{"num_hidden_layers": 9, "hidden_size": 640, "num_attention_heads": 10, "num_key_value_heads": 10, "head_dim": 64, "intermediate_size": 2560, "vocab_size": 50257, "hidden_act": "gelu", "norm": "layernorm", "norm_place": "pre", "norm_eps": 1e-05, "positions": "alibi", "qk_norm": false, "attn_scale": 0.125, "bias": "all", "tie_word_embeddings": true, "parallel_block": false, "init": "uniform", "init_std_qkv": 0.0195, "init_std_o": 0.00459, "init_std_up": 0.0195, "init_std_down": 0.00459, "optimizer": "muon_variant", "learning_rate": 0.00143, "lr_mult_o": 4.0, "lr_mult_up": 0.669, "lr_mult_down": 2.0, "beta1": 0.95, "lr_head": 0.00399, "max_grad_norm": 2.0, "warmup_steps": 200, "schedule": "wsd", "decay_fraction": 0.883, "decay_shape": "linear", "final_lr_fraction": 0.0, "batch_tokens": 131072, "max_seq_len": 1024, "doc_mask": true, "train_tokens": 611500000, "max_steps": 4666, "dataset": "wikipedia_en"}
MLP neurons of a small language model. Each row is named by its layer, matrix (up: input weights; down: output weights) and neuron, and shows model dimensions 208-463. Each number is 128 + 32 x the weight over its row's rms, rounded and kept within 0 to 255. Numbers have three digits each.
After each neuron's rows, "fires in" lists the words (lower case) most often at its 100 highest values on Wikipedia text that the model never trained on.

L4.up1015:168148104082102141175147128144163102142144173202155067110151066184129053092088070165114110102100141126066084135080123136117106166116097103114149101098118126185170104153076164135186116140095158123151106109121045113119132128151166129102152119102111096151146124105140145110160148070127125160150191193165142162090186175128139138102121132104202104093120123115116122138190168120186119049104159163143117141158123157159125189068134180111127177139090137163128126118137133137134093164075147133132151083072097103166110091064076088175113178148105120141091123134115136138136138127104110129108092057149108164054139119119100161139094150190103119084116174124103119149113165141156139168139182105128122153180146128082114187072093099118119134121170124168069097139162134124110110114136098
L4.down1015:146041153119175182124113140120133157169113144167185145118151096151119123137100128156124133095108148151124138131103162106149107114123127185140110144131197122148084151120187163089190130092159094124125111087061178117136119108124140084188070136125108110114148131134160105151068130084130128144185115098129142149099066140178106125102079123090194094093127148088171122182073092127136161130127138087153126137164123134148076088148102102119101132084130167136210140088168128097134184138125142125114056147102122113130143095132156141145116121176085113132120113098114128163092122088139191123141150146076145134110114095140159108127124130120120144138079117079089092098106109140172044159153137103145144128161123180141137171126122126111138128154049133142101091086171108137090122130126086
fires in: "in", "to", "of", "helped", "on"

L4.up767:154087076133158110082111183127104151093136133107122160110075141188155146165113083076145133100145099166123151124111118123152099162137238084129123139094190092157106140074078127141155097101106133106089117119081166091055124172151121164142107136134133181179139152113072119135110093163130139129174128155168106175188171131123135161193111125103119118130186141195125109148114175133142167073202164162152172069156162143140155140061129143141149161089124136131168146134106085145145133087189154111106182112108092194103121067135127144188132107077123139104121139167107175119157153098071126070138179166124111108138112131091102119116084107133119095068203173072132118094048107179114182140132144118118114149184157155140126105064158166138152142166039124115112118144140100139112195098109152
L4.down767:112128164161134155134148160125118121086216140112068148136142147107117081093183110097057137130097107111134088170138109118168143179125062120112086137129132058129153136080172148162116129093107126084094176088203168113158141151122147154152092149124111115155105135089093111110215114094063097193118079076120193141139105150095162102195124097155171153076138104130138104128147115125054146149155138165063095112155118123108099139123125137145106190125129126084108138131134065096104140146157127123091145100135108147116177132129123126150144144049112116151102185101105196094053146107121107107139087115171128147121149115136072021049153125133113087054151171148167175161068112125096148131077083117102169119119137114132077116097063174143131111152085124070090124116102112115142127171131084
fires in: "an", "that", "the"

L4.up1394:146135099144127132130124084200135096136090115167182152138123117160090162097067090063118132132105170103150121143160055133168162177167119157128092128134201093166098089136100109170147150150118153151121122173188140116100108088080090093109098153124153135138137110144117142102156111129134143071137142149137095138115143157145119105151127116133121124136119123114144118110137119138135172138149099156138127082139118097080157121105085115169158166139128185139117109138097188090076164151128168079143147071135158136143127077142127106109139086240149118093098121102137146102147094119128115093109037140172155116093067139082196097065179103192140127112096149117122018120106127132113105094171109070132186161124116124168113138104198150110091164127128157068152152112125121109142149165148125
L4.down1394:139133067151146100135173188157122166136149104120162113155155123102137155116166191132116141140125090115134135182207137128074108111105129105052112151090159124125126083094092208065152144110115124107111143109030152113160140161179130118152119178127138135136131118148167135170125102084138153140130152119182125024076177108139134144136139177149083115136099119175125119135096096138101150144153100144161142149093138119138115130141133163120143102118126141080133122145160113093104140105105121149166144122116140118178169108150145142110174111077144089122117112108138132124080121086161133168184105128090124104113170139153106173182186064081169111105136110079093150164185148112135136180101150202225148159115122115102096107131160133181123126105185110148125079114146128095124133099128103
fires in: "of", "from", "in", "on", "since"

L4.up2549:120093088096163150144131140171126206204154138180139112092109136064168145105111125150143133132085141133190116141190155158177151119106082105116148155151080165096126107138085113145140120122117119090140157136173179136122091171101113113076149116155062091128130120096170160102128086134141095133201106136167118158165145146131172136116098136085160139157091155164115085141080080075133153233152145097081086148128126089038112122123164128124146171165114093137179106081109139130067105119145167090154123127090129154029118084167111166138107115141100092116130110097138129122121133141128111103103136218111143062103140086088145133115146116155090077115149090162110170140137141143147086147116155161108177126113171128111163118109129083205195158122115165140130138162107086150150175141136097
L4.down2549:145138116139103123043110123087151132108203150155138157127153081154148117106166154138152145139114163144090167089175095092110119126177051121099137120158205106087114153141161157036143187092133150155148126097133102135153141091079161186217120133057140084106105080093137084122158116109108156160102135106127093124137142131129120056129128157109096082160137175153153159139130233121118140083151081125157133169088136134148085126126108108057141071143141109097097109115134123074094170082112110169128087131057156102140129126082105210142119128150123121090062138076095138137146090134176139165080176094118117122135162126076083173161130084103128147172163092188168099158179072142150154140121090147103162160103163099076133124155076113159111137103104118140118139063102153169100086156180126
fires in: "to", "help", "can", "and", "helped"

L4.up1674:118149178140028136159184090147100152124142116116083182108098118136087081129122167139110080162089119135136120090149104117133140152131136109156136134103152120117097050150134146140163110122115164128141144150104156083114106152197078126112161113132120132150179131138108137095098145099108132138167161103124083184123105124111144148086072206203147177159092086140119108080162117063132133162120072069121140075206201149139124126105179128148152114162138115136140116147131147105100155085116172153117136075134077114107086144099132139132089084113194136078162130115071105176147147161181095175125153073032129089150113085127104116192112108119174152088124135094172103107105175178104135165124137128087103125153130159135111110152133101152100136100092110111118077119122142128127084094119131
L4.down1674:110099093152122061113099121132149141170146132189060111105153082141119116142111092112162098130086110108093119129092140103167110152108085109136219066113087130074072114129113104140131167196103151126145124124165146114076133141131167147144100088112150058100087175146121141143137125083126112119116165087167130165080137125123130104086140167179160123090102130142167068130112109082115130086105095116127118072155156159106118132166111122108099057130152143127121114126151156155113211147092153136105154098117109128137166120130145081130131099120228063091112129113121094083054151114162147129098143140122152094138147125142125104114099129121170114122118086083091125103077098139124115132119082107149127196063072125082038129140126129162121104139130116080159141157118136100061154168176105
fires in: "the"

L4.up1124:139115134112111157075102112131129164158103135090080193115107165160131122114119140111084130141136118107120133159116095138147119171100108177093127113089166169153122131121086193114153134091103112137150139159170147142049123129165147156151154111154123117104122144160142106084102090126083113169107123201142143145098112134130149088122128136128109103167124111121090201090136147151106156164169179145103108168206115132060092081152130145148105201115165104105104144081096193132095193102129107123153153174162132132164083120128132149200071124151120123146119098129145164110100154166124125134115159146240147128108047098091164067151108161113175169133120112093207043127164183154138127116116121142084173094146170139089122122147140076119099136107083107133149110116167076169106146102070143
L4.down1124:123134106050140132100150119085138132117206153128115079128167062159110039084190110119082192159129155150168129161096122146128082109109065081050118128149130100137098090145073160098123124138149165225112137104159082088118112139155129182162160186140115115154110135116138138141199084125175149156099123097141139142074121177124188156159174155112171157127171073119150146129095235188079089169128122102177089128181177125134109148139157128121121149161111145074111092124138123187187157136112116126123166133134151122070173171137102135150139190133146162115153108127146123109138170128119142117155115120048107171184121165070167087091188074114167139145148141144090087141175103120080126115107102088151133133068135171128130096121099130187125093102178162146134130124105125085105062098106138
fires in: "of", "for", "win"

L4.up1100:155063146072162078173149085155091142121135107113122129104100107122141114124119165163159147155141144140163096123153116133129046191126106135154158143140063111154085143120129107147143139083098109151085117110172066081076168162139128111110140131123100165083141182144126113087128139106152147142164157128145133128155111125133164119126144127149155117072101178149147106161094081116147124106135103134098146115106149116087128140165086095164119132155142097130083097173107109112173207165119124136118107107120102092120136062147169147105157100132123138125112096148105099176168176111141114110172055081173152065221183079124151098206104182131150160139069166138131152168163118137140139156102124098101081125129127124146182157174132132155125088076119180121149114123171146104149076133113182
L4.down1100:052111120115124133138087134061135098161115180115155146111152171105117109084143137159086128135134145121143118164142134177165145106165154132108157118137141110145141047124157104122149186144047129176089114097129072173145167188125107106100120135105143086149090112154140128117149117078126138142152159101153077145052161115085148147134127156093113092103117151139137145119135107135139056181100118097187104126109106156123067110095115115141056064146114112097178140114117153098135125106083141171154119146176170082112086169141151113148098129169102131119080177121109151120131175085144156120121111117110178062180188159164136065210137186107142084128053064187048120113055149170140130061142139128110105114058127117110155124121127076107155155108099136134091143114171082073183089181183142
fires in: "a"

L4.up1665:182030138096111136122150060109173091165129129125172171102141122223176110125113149090030087140146137063129078163174071152130109150123065108108182114147055092161160140135138100087118132111156151104185143097117104176092165102127065186203096146123125178136150126110155130128160157135104140142145141107136095122117198144115171157093119097147076081124111112050097139166147168139106119142116124134115107189144180117133163124088099131119132163113104115146121086099132107094168140136168141124122194154111148122148131066150088156124127117183102131097125145159078156050096164176135160114138147130118121139142074100102172065195123142124188171169124135143100100141095118088134145100150073148146173119150134120136168108157110144123139046152137103093103088127120134138168083133105133
L4.down1665:155155171170165139101157195126191105149133147091126157129128078108152065183136087169139147130063116164165109108149138057133113089109096106105150141117072183105125121108086124115115158176119127230132102130151109095131123093134166169150129168138080062182105199161114148161167066140197135109138091151119120143165128068156099096156151151175125145134141101095148104104163134148157148126133110100114153110108095127159152141152117146109166153164133130084095103132189111108134131091111088175183128164149125169068152171176140160161106057119173177149148127157162107062090117113131109132143098111200144128111148119080144079147147140102145136100145115154116082200178088129128181135153154141074115126192140174144114112084141103069086101140164163078074031105142126136171152188143150
fires in: "at", "of", "as", "to", "under"

L4.up878:196125138141144110171160172140126114156119083150159160108166130152120122131120144105126142112141126083141107078199078104103152132116124178096089143149110068115137111056123141215154110151138133128146063100160071132177127140136133156140059115130170085076118109124059109142112101176121161166127126154126109102125135135189161130142087092156157137116136106115174171125155168126152186169126135089125103129121163170094190070059102176125161111137103123141170121173106145141148077081098151118125109142148112162097128143079182119157062105154120048114126107108127083058106134174117146096135155096132106147124196105195133153168128111129102189128104149122133134132105154160147145134127155153149116104126133107083120152118095132104157159155099092188182190145135158134126196176124158
L4.down878:090109054133128105133123167139129101123126143132113082162106084082115209108167112104136131112111112171151134151214161072172037195162130084173103134133120167107100133115113122118057141173151129184106106107133115109134125118140107135091162137169092175130137143167140136077135142108136122089135144168163105115135082126106103093165089110086097056156135169117099099063111110170154099144152122087193131117147181090150190138160141104126128160189160171065145068150121206118172161101069155094133120108152124089073126109135150082089134107087195131117146088122054168088203170140144151131092121140193144112138134127084154097149170064107122152147105121111121169128179139172147141132129161127127087114151092121088190140186094094145200125157169120119084121112091134067164107134114124
fires in: "had", "with", "have"

L4.up1020:136118142106095155132120129116158139166142179118076142116116138108116135110096166156043118143185118117181135173110117107163055147118153103151082158137164091105138109123086183126098115091121173137132235106040099143093161104132188131197107082136146134127125147099044081100188093166080125105133148115114153154121154218174163140182118158139181125171120117153127084095087170144127161129132126131118131072196104142134155107108148174130147140095113177088131132158112084087083131110104165099136131133117123121145126105117104107132132174136184092138150092112093128128143121141161092088144134118163108133149047151120081045092133085095176089114109125102171160154084145157073129199112065103090126131109079149092096169165115146153156096182119147094128132142114119128118148110080137
L4.down1020:127131143080099107136145091155077094098118074110091148062219168134117123144130165093134107146137191151122149135196090152139163112143145161165079124155119114107154167126140094133116100136107087134127104112117141178091040131128111160127065098101186049166077091147140106108163162117119144159087139169150210110152153130142119184101134096183158137035172115094142134109135143177125104162131157159098188103106134111148163099138108110098101185118107149097081054168161123104100123135120068123138129117090091091161206105104151121146096155083175159091122148150084116142109179114105108125110139085148115148099168103117147067146110171097152163140110163094158122107136063106150064102107135139131128145060129092168132092134108206135127174100164077146198138152146123100110130106091137
fires in: "of", "s", "a", "the", "is"

L4.up838:168163092097129076151113104154123154137183134150138129182071086107110158165130116086081107110115124131171143174174146145117138139169156128150095140140140124089192116135113171182163129091151081152144140136108093144184128165159178160183132031147136146120127066049084106145096064120112124159060089139110152160147143089131124142168133119064125120137133123132115149147079146170165131137127124191164094064110137147130095093159137148086127130173091046118108086177147149090102137100129147137081071115114066107033077109140137121116116083121137095138145132175148110122141131139095164115138092127165121129137104127097148100113121111153202169179078118106158103135125095118164095076112090105124059121150141174122125109141113121135101095173149141173165110168117139090089160152130161
L4.down838:118109144123173163156113131080170127110115180166149110124103059136185160149120164152146121082087172141126118082065105094138151123111116153170129159167149096152121179071095133150132121151172152118127235124094168093163112143129151114068127124125168138137148159130150220096161175174116137129149127197151119134139166117143124109118153100188165163128099093188170075088055092164219119099107138081093141102145085113134101154174135157088145118162134132143175114200044111121164128114113132104140135132094128146140117148147189104098025145200140094108166143153112114135103126126099137113139130103146149126106129118111089141218175154137129086138132133197123105109133114128091130124101163106043088139095077093051158102124132106073117090182112125131155121132094109155150126023182115
fires in: "had", "than", "have", "about"

L4.up1678:083157193136025101160124130195097133155127169095077167062119194109168172128111116105144136177146073142152099157130126107097115103090139154096067134084076119115118111159129171092157132088134064097116166146126126140158134123129097147141148154132124135120100077087126068151142181065164162149107135147131122173074142149150101142124170116171131100126133131072147094085120090067101145079157142124159089227083162104123117148176111168167145108143133142116120103151180086094081059079213176121095188161073121127151095132098166109136198036116139077103115109097195122097093165165164128114106189209162117121117128158084135065142083083109133106144115142117133119153133129089113098132149128161142072143174099113132143106168216129132081149138146103115127127085081109090183152158171136
L4.down1678:122111079082161116135084172132121154130108187136078097127108096127129145143140147156057153156121097137126139140213133145139097163182087121150133146125079112101177129106147063206114145173126199132134128184099131171217120147175111121143123109164165117123109120152115097136110126146094142128149143180096053111140135171115150086081166181160147158160052128128099117169098162172098146125143157181126099112156177081109054173142151110094148117060110154110115148112153102090128139166165093114106091139152098105153097119117097123121143177043179110138128131149065104095164142114093125167155112165092125134120137136199123112095106074056095141158080127114138125092108158091089130074176082109109155096160080059132085067140136116113158138154136125111152128195114087150119123109115140
fires in: "with", "for", "of", "to", "from", "by"

L4.up1719:074135118116139117164167170089127154117148154053099150137160152117107113140121125176146126126112161160143086084106137140118105135151135103142109119152159104110157125141164195155120130081091132139095130127144103125110132062136128105149121129110189112132131120096111138100111132150147136086114156096187080140096146102122127110168189075180161127155162141116173116173100146106151152106162132142165110159175144210095135183117159127149152188093112146153193146137125135140075135086138114090134146107094123140143094066054168135129115127125076104143138092102120145164084090099130126177084137187077146121203136139142143151094165108072132106153241104088168064113099093112094121146104156093117116101091169145116098117118144069133146102066155092072110121185082187132131123089126166
L4.down1719:161180122146152131124152154164122158200098145145115149074076179124171199143028091096139094126155112148148144144189103100158159123072120118152111073158131134096132128093163127153173119113138139185131133137101130179098135125105134154174116111124111135194147162154167114180107108095169190091117115160109161180115093134189097167120110097125128103170102204154100083098096165102095168168161132138075066129122154088086090082107123147134089125148091174133112141131116143066124169168098127117132157121136111117111154134120083125159146147205128118141122180127137161126166127100111112136084146075101095171131144049079158084122105148165162099135106164142141153131157116118158111129088128128123124150139094072116107082171125170149095087169120204112081113109158105125112094116140128
fires in: "of", "from", "the", "or", "about", "on"

L4.up55:099179085147095109185192161168100087110144080126129107102130185119131096148115172122145105195067116149081075117142190095134156159155177080184076151099107135130120160106060178161140147112092090163136102112187121118129177156174165090099114211109172125128180164132123067129093145140134103146154096093122163131138201113111146189108124137113142104136141097136146137156156159105095132129073130133127105141122168189121128175107136166127112114140106117140173110122178114091137130122157155155067164084148156237118145092156145105163089136124183128158148165112055152155145149104121104131109160131073136096112123088102081089161136093156135114096065076152117187119117155066163146155142133121128137107126111156115141139135131110079152056165069102104175125144082155098110155076108121
L4.down55:107101107161145114170128166174134111130147114096148193171118138123122147097107134154120116096174119098095033109074063153146146173166160090089112135065138141122164165100089084119155155096122129165144114163146120128118114154143121090117087151129155088152154096150093183147103129089167177124177107125125134144193089116141131099148158170147093164100184128101116144108076136114115182104084093151130169109135081164159094136134119174222075125119122122182116112125166119130104110173133129133085080130127174131136125152117152127120078142081205127093126110176165112087124136106150136158093135141136106118180140150114147067167160140169120100159149133137109153137164088200095233151136155089089100191117111179168084107181157110180123157093161207155132150091172125114148148143174122
fires in: "first", "the", "last", "final"

L4.up2052:147108160126118162165081175109122103120129187107148102135125082165110136099081136143163132095130155114063140127167108116174114182119045152143089137082113116111164159149115152145100126124094169056126127098114087072112096235096095118161198127106115184134090127125164077129154148109146132152190225136144100139082153123140135136177126145085142147114169131131141072083179129160139131156137099156070136148171112106092153121123136150172206196109140085140141139133193087123104077141158107116152125175121136093120126082105153163096149125158119087116164091159133109127139140086101103128153098059106194139160100050129162175137039136134147129136112166189090086172169091151171073103137180082163132072164160115152154121183162149109188123098188114152077128148231125102190073093106152
L4.down2052:146175150169118127128099075121144084142155119216075106136165200073124111136145155110168126188095138135106105124129125129156108099081100122132135162140143134142148115112159100126157170172150117159118140113122163102157175130118161162184203114084140158106043102124153114174097137137062123133122159122125162142159132163101137152168138156160136135114165141100111136112127069140158122198138077105241126161116163121124083073186173137098155122148082185120069105142169169123095122119124095080151107114122098145106125116137126151127125144126088116094110172129084121114097126150094131097148137153070158155060170151111163074130140123130164114139141127155138079097151137159149111117164130146135142177095145106103111077095173138146085055101144126126126078113160125018104152137132120
fires in: "a", "of"

L4.up1786:116129111093109127138141094123116115108109114102165091139179088181159165126172120113125077146068186131131182141099100118181151121138114091138147101139122082157118151117100176156155191204151123133131088147078101126158180116162138122160111178134128151144191157086066139107109133136133155145139096155144113068094138105126132146159188135168103123137106108185134132097080142167166139153156127096109101101108131133129191141132148099074102137076110105121128110167111109145147134170142083121091122096119107139141131075161126150088143142115085138154168147104160080105120148197126122119140075130125077123138124084115087189149170156125106116152097158162147207046085140069206092143165144135135167099148126094163164160117154167095153150111138145139147162153113165102168175069142068
L4.down1786:124146154081198117142049149110161124159101166101161118157097070133124121177083191131117109123084063138185156118075110120146138117150123156108072141166081123155096144179137098159170075107130156144108136122169132152153151081159061107156112125112150121175133078129161176132166070125084101151162140177117099128143129171143062099123032127153113204151118175167166123110093045178074105144190102141084165133133120137182071117112109098155090152108135154088156108122150097121126104116091126122113146152050111129135122132197147139129094110144103153129133163093162168099122107107069101107072111141146089117169115109161160092145155121103086094107099137190138072125109140119165146137070110085123121083120158175139148078096174083137098147106116124154117072095132142094115118097148137
fires in: "one", "most", "because", "out", "each"

L4.up31:150177147067116160142208159114172160189057131122131096131107160135140099150117112143145140160097130092108091175101100068166111144092163095105135132127128152155168193096175136151120131062107150142160121224104093104118092142103163129127165147133084136103117102148129139108114122151115108213114152152100141187044139128128150095154115126161146145140071096074094181108183110105152180129140097166098086112129086081125074164153131140154109063140179084086107127157124134114136095108159128165071156084164144099121152145105140130123136070175176162110096155152069125125114103133083142098134138104136148139121078104167115146113081097115152096134112151142132087206125088083150099150183138118121156070163120139113169096139164173150139127115106130066190111135115129116172113088173176
L4.down31:125139137143134123149125114162158058149089129156121134172067137137134114131054137111108135086092127127113127140054134142132166099103142096143047206121103133109162101093144092163101138173109131134109054111149091143090132150095060124116138108106143141171118145137144087132150125146150086137133122179119113118121115122093186120091132121035137098133165095167078113119173122089132139124116185088107103103138145146076134115122132088135172101079120130098129175129176152153164130102162129147134155119111147146178199149104136129116165154142157120086169168117142123187123140086098118069148084156104058140138143136175087109108103186089184164114092138097130083140127064136133076117158101088177174185080069098119196082127122156130188125171072104179126113114115104143146097197145118
fires in: "the", "s"

L4.up1049:122124147166098142117130132165114088123137044108161128087165155141104138087094126128136095136133145113105087166150104142061170123122133141150137101143136129116114160123112155101121077149087109137075086131138111137093162154139130129152096071174139152137113106194137115136122171131160155056159132131176131150100120203090130118123176172132144116128096065123140128118137138122120142089085124151139109136140127117099199137108184111101102174197129114113097097063131158119127137144124169166168118103153132119177140166068190128151147132138078123098133133167149080121164193190111181102137089170141088133143056172084124115075100085147104133174161076116103140111136126141099133084116114165152114127126124116118156061173129079114173156206082138117164133156097111108170168125066093
L4.down1049:141165137124178123122125158041081131166086120077168144168187105163120084129133158135131122091121090103120093151138128139145079138179125070132147088136096127112111116136046091112078138133105158158165170150079175154136122125187152121175152069151117141169146141117109154098165125126125216112102100031092167118134069108102121117112118123163061105098113155125091144101116142129107171039162131079135092159125128110139095164081177164131115143125144107054121095099123173134147151146087116062130091119195150069137119112131121169128132154098117146151159148163103146072099166180169104105111078060154134143144146193131073158102120155141153120127101183137067152103116149123124113120089110131136074062144142078189121122056225067098050137131105166076175069156154121115168139147095113
fires in: "he", "who"

L4.up484:169115119143186145178153102171154062135135146116157201133150116132147114109103117117153165111162171139118110148138150123105126157132099116141135134129176185176174144159097119076142137094133128141097083197130073127133116148102133077141085133142136133113125127101149099132104124143149128164167164127089071107086070217156113133094114094155138140156122120107127113132099159064106120095177138113168126074150141107148144078146193093139145113188131071078167135119098140083124134154130132177117072146144060082080111100094182182173095091127085146111109143127095178089159164183121150122134115135105167086145126209106093148199125109100121105124145139130118105076125152185093133096085153109151172084163141218109113123159096147151091151198134148111163089096100117101177154138098082
L4.down484:110155150107176146104118111060112141135110164159064137176114157087084076139153113151158154063156180161136137186143111158146105119141109159106141108153146150100085148119145185150106183099148105166115137122143155142129163147080147081137187143084198094178181123125108153145105067163150199150098122060138153145070115145150104107200090085128141124100120190141117102091126086081132104121123105106104127161164147185118111133164113157073165153163150108140069139138123099114154172091047126122165084124155161117151153101168100161141154182114134116085143145163148145102112157161119069103113116134117156079119140146097126171137113113108116107148165186134149115112167093112114094058097107168168126139169112140095151113086106130124148147152065116121158150098112138120150105181100113
fires in: "he", "to", "who", "also", "never", "we"

L4.up389:119164135121155116128205104076110108159139217127155152112160179176120111065135078080152159162141141139140112115174093172184119141110123053140091156103122116123126118141094169086078166136111083129127157176095196175185132104133102110179143107129168114147148167132158135140171161113164149085162111096112115164123131099120124184131101135076165089125100088123126162141079129144126114112173137136127149164107163108147104127171145108151160128107168092123101189136106118147115149107204151105134118119077138151128069149179169172085127097087092147140129127136130077169140097116189148165146119085154132096105079145161078077097127116092138141127150157182104125148166100152131132142112180078092131107089132096089133067136158128145107190167146168091128131104092103208151144150156082
L4.down389:138172096156102107128174125129124173159145138123088123152170084092179087115100163175142112151162091140147136145213171098086163131182144123114119128142129159129148152086127146139175109127125172171096109102154093075140100163128115125110113124101072133159123086111114164106131140129144140169136165100112126082197051156143170131126166192157075139163086205076149141121116128147144186167164186145160065111100153130141115124124079035124111118118134120146100112165060148111099136128096124133121159153150080118117149147110106129093211183096092072162120148172083184103149168101109148107142157157153124164194124120080176096106101062143118112111134107120148138098131127089177129112105119138113150127130085167158167148092152150094107130088148077205129107152183179159106154103113108
fires in: "from", "of", "both", "to", "by"

L4.up303:173128149120111091161164110086134115118106157044083169114163140173124121161143154118147138169125087119142081137097058157136146145149046078171100156110120037086131050179138105097134077124141184117097148107130122149104130150119125161145109115111085083073142150113118126175183058128117115089180149144088073156103133141122148170152148122205124106138108108136172090102138093163142121129158174137170147117149084124094133094098109200071119106099134154101116127150143139148219158116137183116162134131149103122150110162127133078102188123154185132149157107130132114163168141212126107132128113047083086128168078152073127140074116128148147108115153117096086116177143132154160147176142121146162081164079110081175182135155089146091097154099121132094144187124160103138125123125144072
L4.down303:052153189173103142121164094189124124113142128132155111114106131146118099181127134149179088119163135098129089118047132157143061122090124134153083089165100178103108125169092077146129133091065081118094099154153048115154194196124098119111090041108155123147152128182152130126167155101094092136078129102150128117095124146159144130115179115134168182146086138119114177136078081119090155074130104161163150135107126116103127134117134138058162152118102150083084112159140186078131151194137088144135149140108138151147143196200132140071098148153105129111070117108082220105077126103154100148171113081097043127154133112144160134108137112094114138110160101133113204181193150177121127149090101120108049126140149109139178101138118186109164143100118138166089147077184142155150096131105120
fires in: "more", "most", "as"

L4.up2084:129092119139168193113118157170194140124184093114131125101117102166170108153152160103057131152178195141088100125066140122136169099107076106198190154085157143097117169148115211111109106092187133193135135134138120136180131131159189093141169135101136103134180192134157141094128097066204111101089143151121159141120112169116124061152119121112149113134105117160149109115175174125089094145143105129179151126105190119157139139200094116106184156144157134041128110132140168155121068098169169124104153135190098167126100204097150137071121065135116092093116159092158142096119142149136096103140076121131134110132118094139134103134185164129127127154060099108072227115096102155096113193097109161108134120157157147130153155154099138159142141126076167144088083118138129141188101185098160
L4.down2084:122095145123142127150141103156143184140165178135091106161145109124117118105110179125123143074113116121137177122110081135168058167109111117155145076112082150124079169131137139142132167122100196133108138165156141146112140156092141121095128083179197165126124071181125110130125151140141133048142126168076108096153160106128121078142138125112111107087169134111094192118140157170111059090064130127096107192184110178076142097122096187110103170115145128149080133183138097124146166176192105060117080131151114111140106132135159145139118160162174131123146126145194089113111091142148132110084139147177126142112108120116168114154134152120113131146140085088142078107100158064145145084114152175102088189107087144129144151174133118134162151112114159154142157136138099169085102127072171
fires in: "of", "g", "w", "a", "total", "scored"

L4.up1366:196138172110121111115164049123145148100158079126127188134161122152171107141104158145171105148061129108111097108139126097138139136108136126185093139177113137127077131093133122104079095076135110139118158119097165139156119084157180135107183108174146142110125109106154072121201133156173108123087161138095138132125157147142150148127117127098154172171141134161139142112068121090155093151134177138108125119122143041042182154097118145155159115106124129100223133166160160137118124066152179144087112159087113110137117120114166212109139098135143149168087151122079089142141118141167133134077154104157166138089127142049135176153157132166134082119127144123175216158106155101162070086055168146105080165152156188092077159150081125136114110147144119120165083146122184133096141112126086
L4.down1366:146155171082104155126187147123203139081103121155131152158177100117148144115098114135192105071142098175135157059074145168194116074108144122108091169143197114131139126212145134134133115171145103197204155085077107114147129165117137125158141131118122144092149104178128101170095161137140138083117110159131081102166184180120190127147114172073085152188193160138171096096157176150081121111154105111128113138134097114120153135108157120129092108168140086089190132194144133089118112167141131121087104131167164065093108142165134115108097137152130099172149123102080094152092121125123140095148093142108151143157169173198112140136153065142103099184120113096145133112180152134168075114100130174100090075104103129100120099114070117149145152180174172139116098172125126119109218086154097
fires in: "has", "have", "also", "20", "had"

L4.up524:187131042169134122175147119134168094100129162156129169087096130162126078148144119113164176179119147118111117100169069204136099155150087122111100122147149203098118162142163089092113140150150096093137101118144103128127200173150202173094121111129121107190129117102081175134096107082247088131122144145147123112117073139109118152120100105077132153150109132168131132144178138142140113136102170178062110130158153102138090124144162128087171192119088149127095123105091152189144131120158167118160144082108141121133128183122133149112137163149114177162153105095152159191090125131097147120100153140134177079100114133143069115181042082110145115106133142099106087079101128140099113147116129083168138127202178119159108105105091134065104161121150151164173150113170110157107161149093147
L4.down524:151151074080125159126182140143119144095163169148138076079169103115114074124169158166099092127080150092108089136091159155147109135150062187108146097157111166104106037136137135158169171153111123192148192090075115105102078167139132097108102093146144090142122114144093197118125155143140140112129089151133125102145138117168172087105132138156170133128147161136072235146103068112105154151121089094139115114152137046182111056124125136115090123109112127127122128128152155146141123140117103146124137147149131150114089109113091130090107117069124151126106105129107151133129099078144176126139162056151172154081149159119128139108144109083059087094158170122191124154167138152144159113167087093170051187127127121172123177112083169152086138088104103063140215089136140117123152151110103
fires in: "a", "and", "most", "an", "another", "more"

L4.up2418:129169172125145183113201171093119127079211117090114147098137117154157180215152107082124099163101133157132137126152105167131144177143162103118157162096101109062158120120158122182104100136125103063105112114129149132089095129146080155087170114087136138147124141150130076165104160104137114119093115101148149133136158126112130090147119132142140137108124101080165151104162158109127114094145160103133159158104159125139107164152097136110162082106110193108115086161170113145149123115134167121077120159104150188110094149123125116072155112143084179140134131140115115131123102111155112108101136034161125215092097078136060074073146132149105121114128133055128106107139154129084153138123126103062113127166111082148136086064092168145124209158109146171163106105121192133152080088079100
L4.down2418:148093152020168098143068141128118117145121145065106120104142114146122168169142184143171103123134136087106106116078065136085129138103126100125145140109132136122159134124083131153084102131112170104109146139114153102122130123154124127115108044170154127144150126142127172134129090101097092158131187091113184140131072186162134139153141112145109048143085136121144070217177107092150130138104108129043129113169144142174095108156122133090129117112117090185092139076066158113125155159070184102112110157141112062093179096137144169146135171136095116102165168167178104137081124082146133138121084119157160143092142127105094141063124120071085118123140139111159145124116138077142146143144113170170149106140133146178129089138157146077157130142154111117097127085130112110097208098122098
fires in: "an"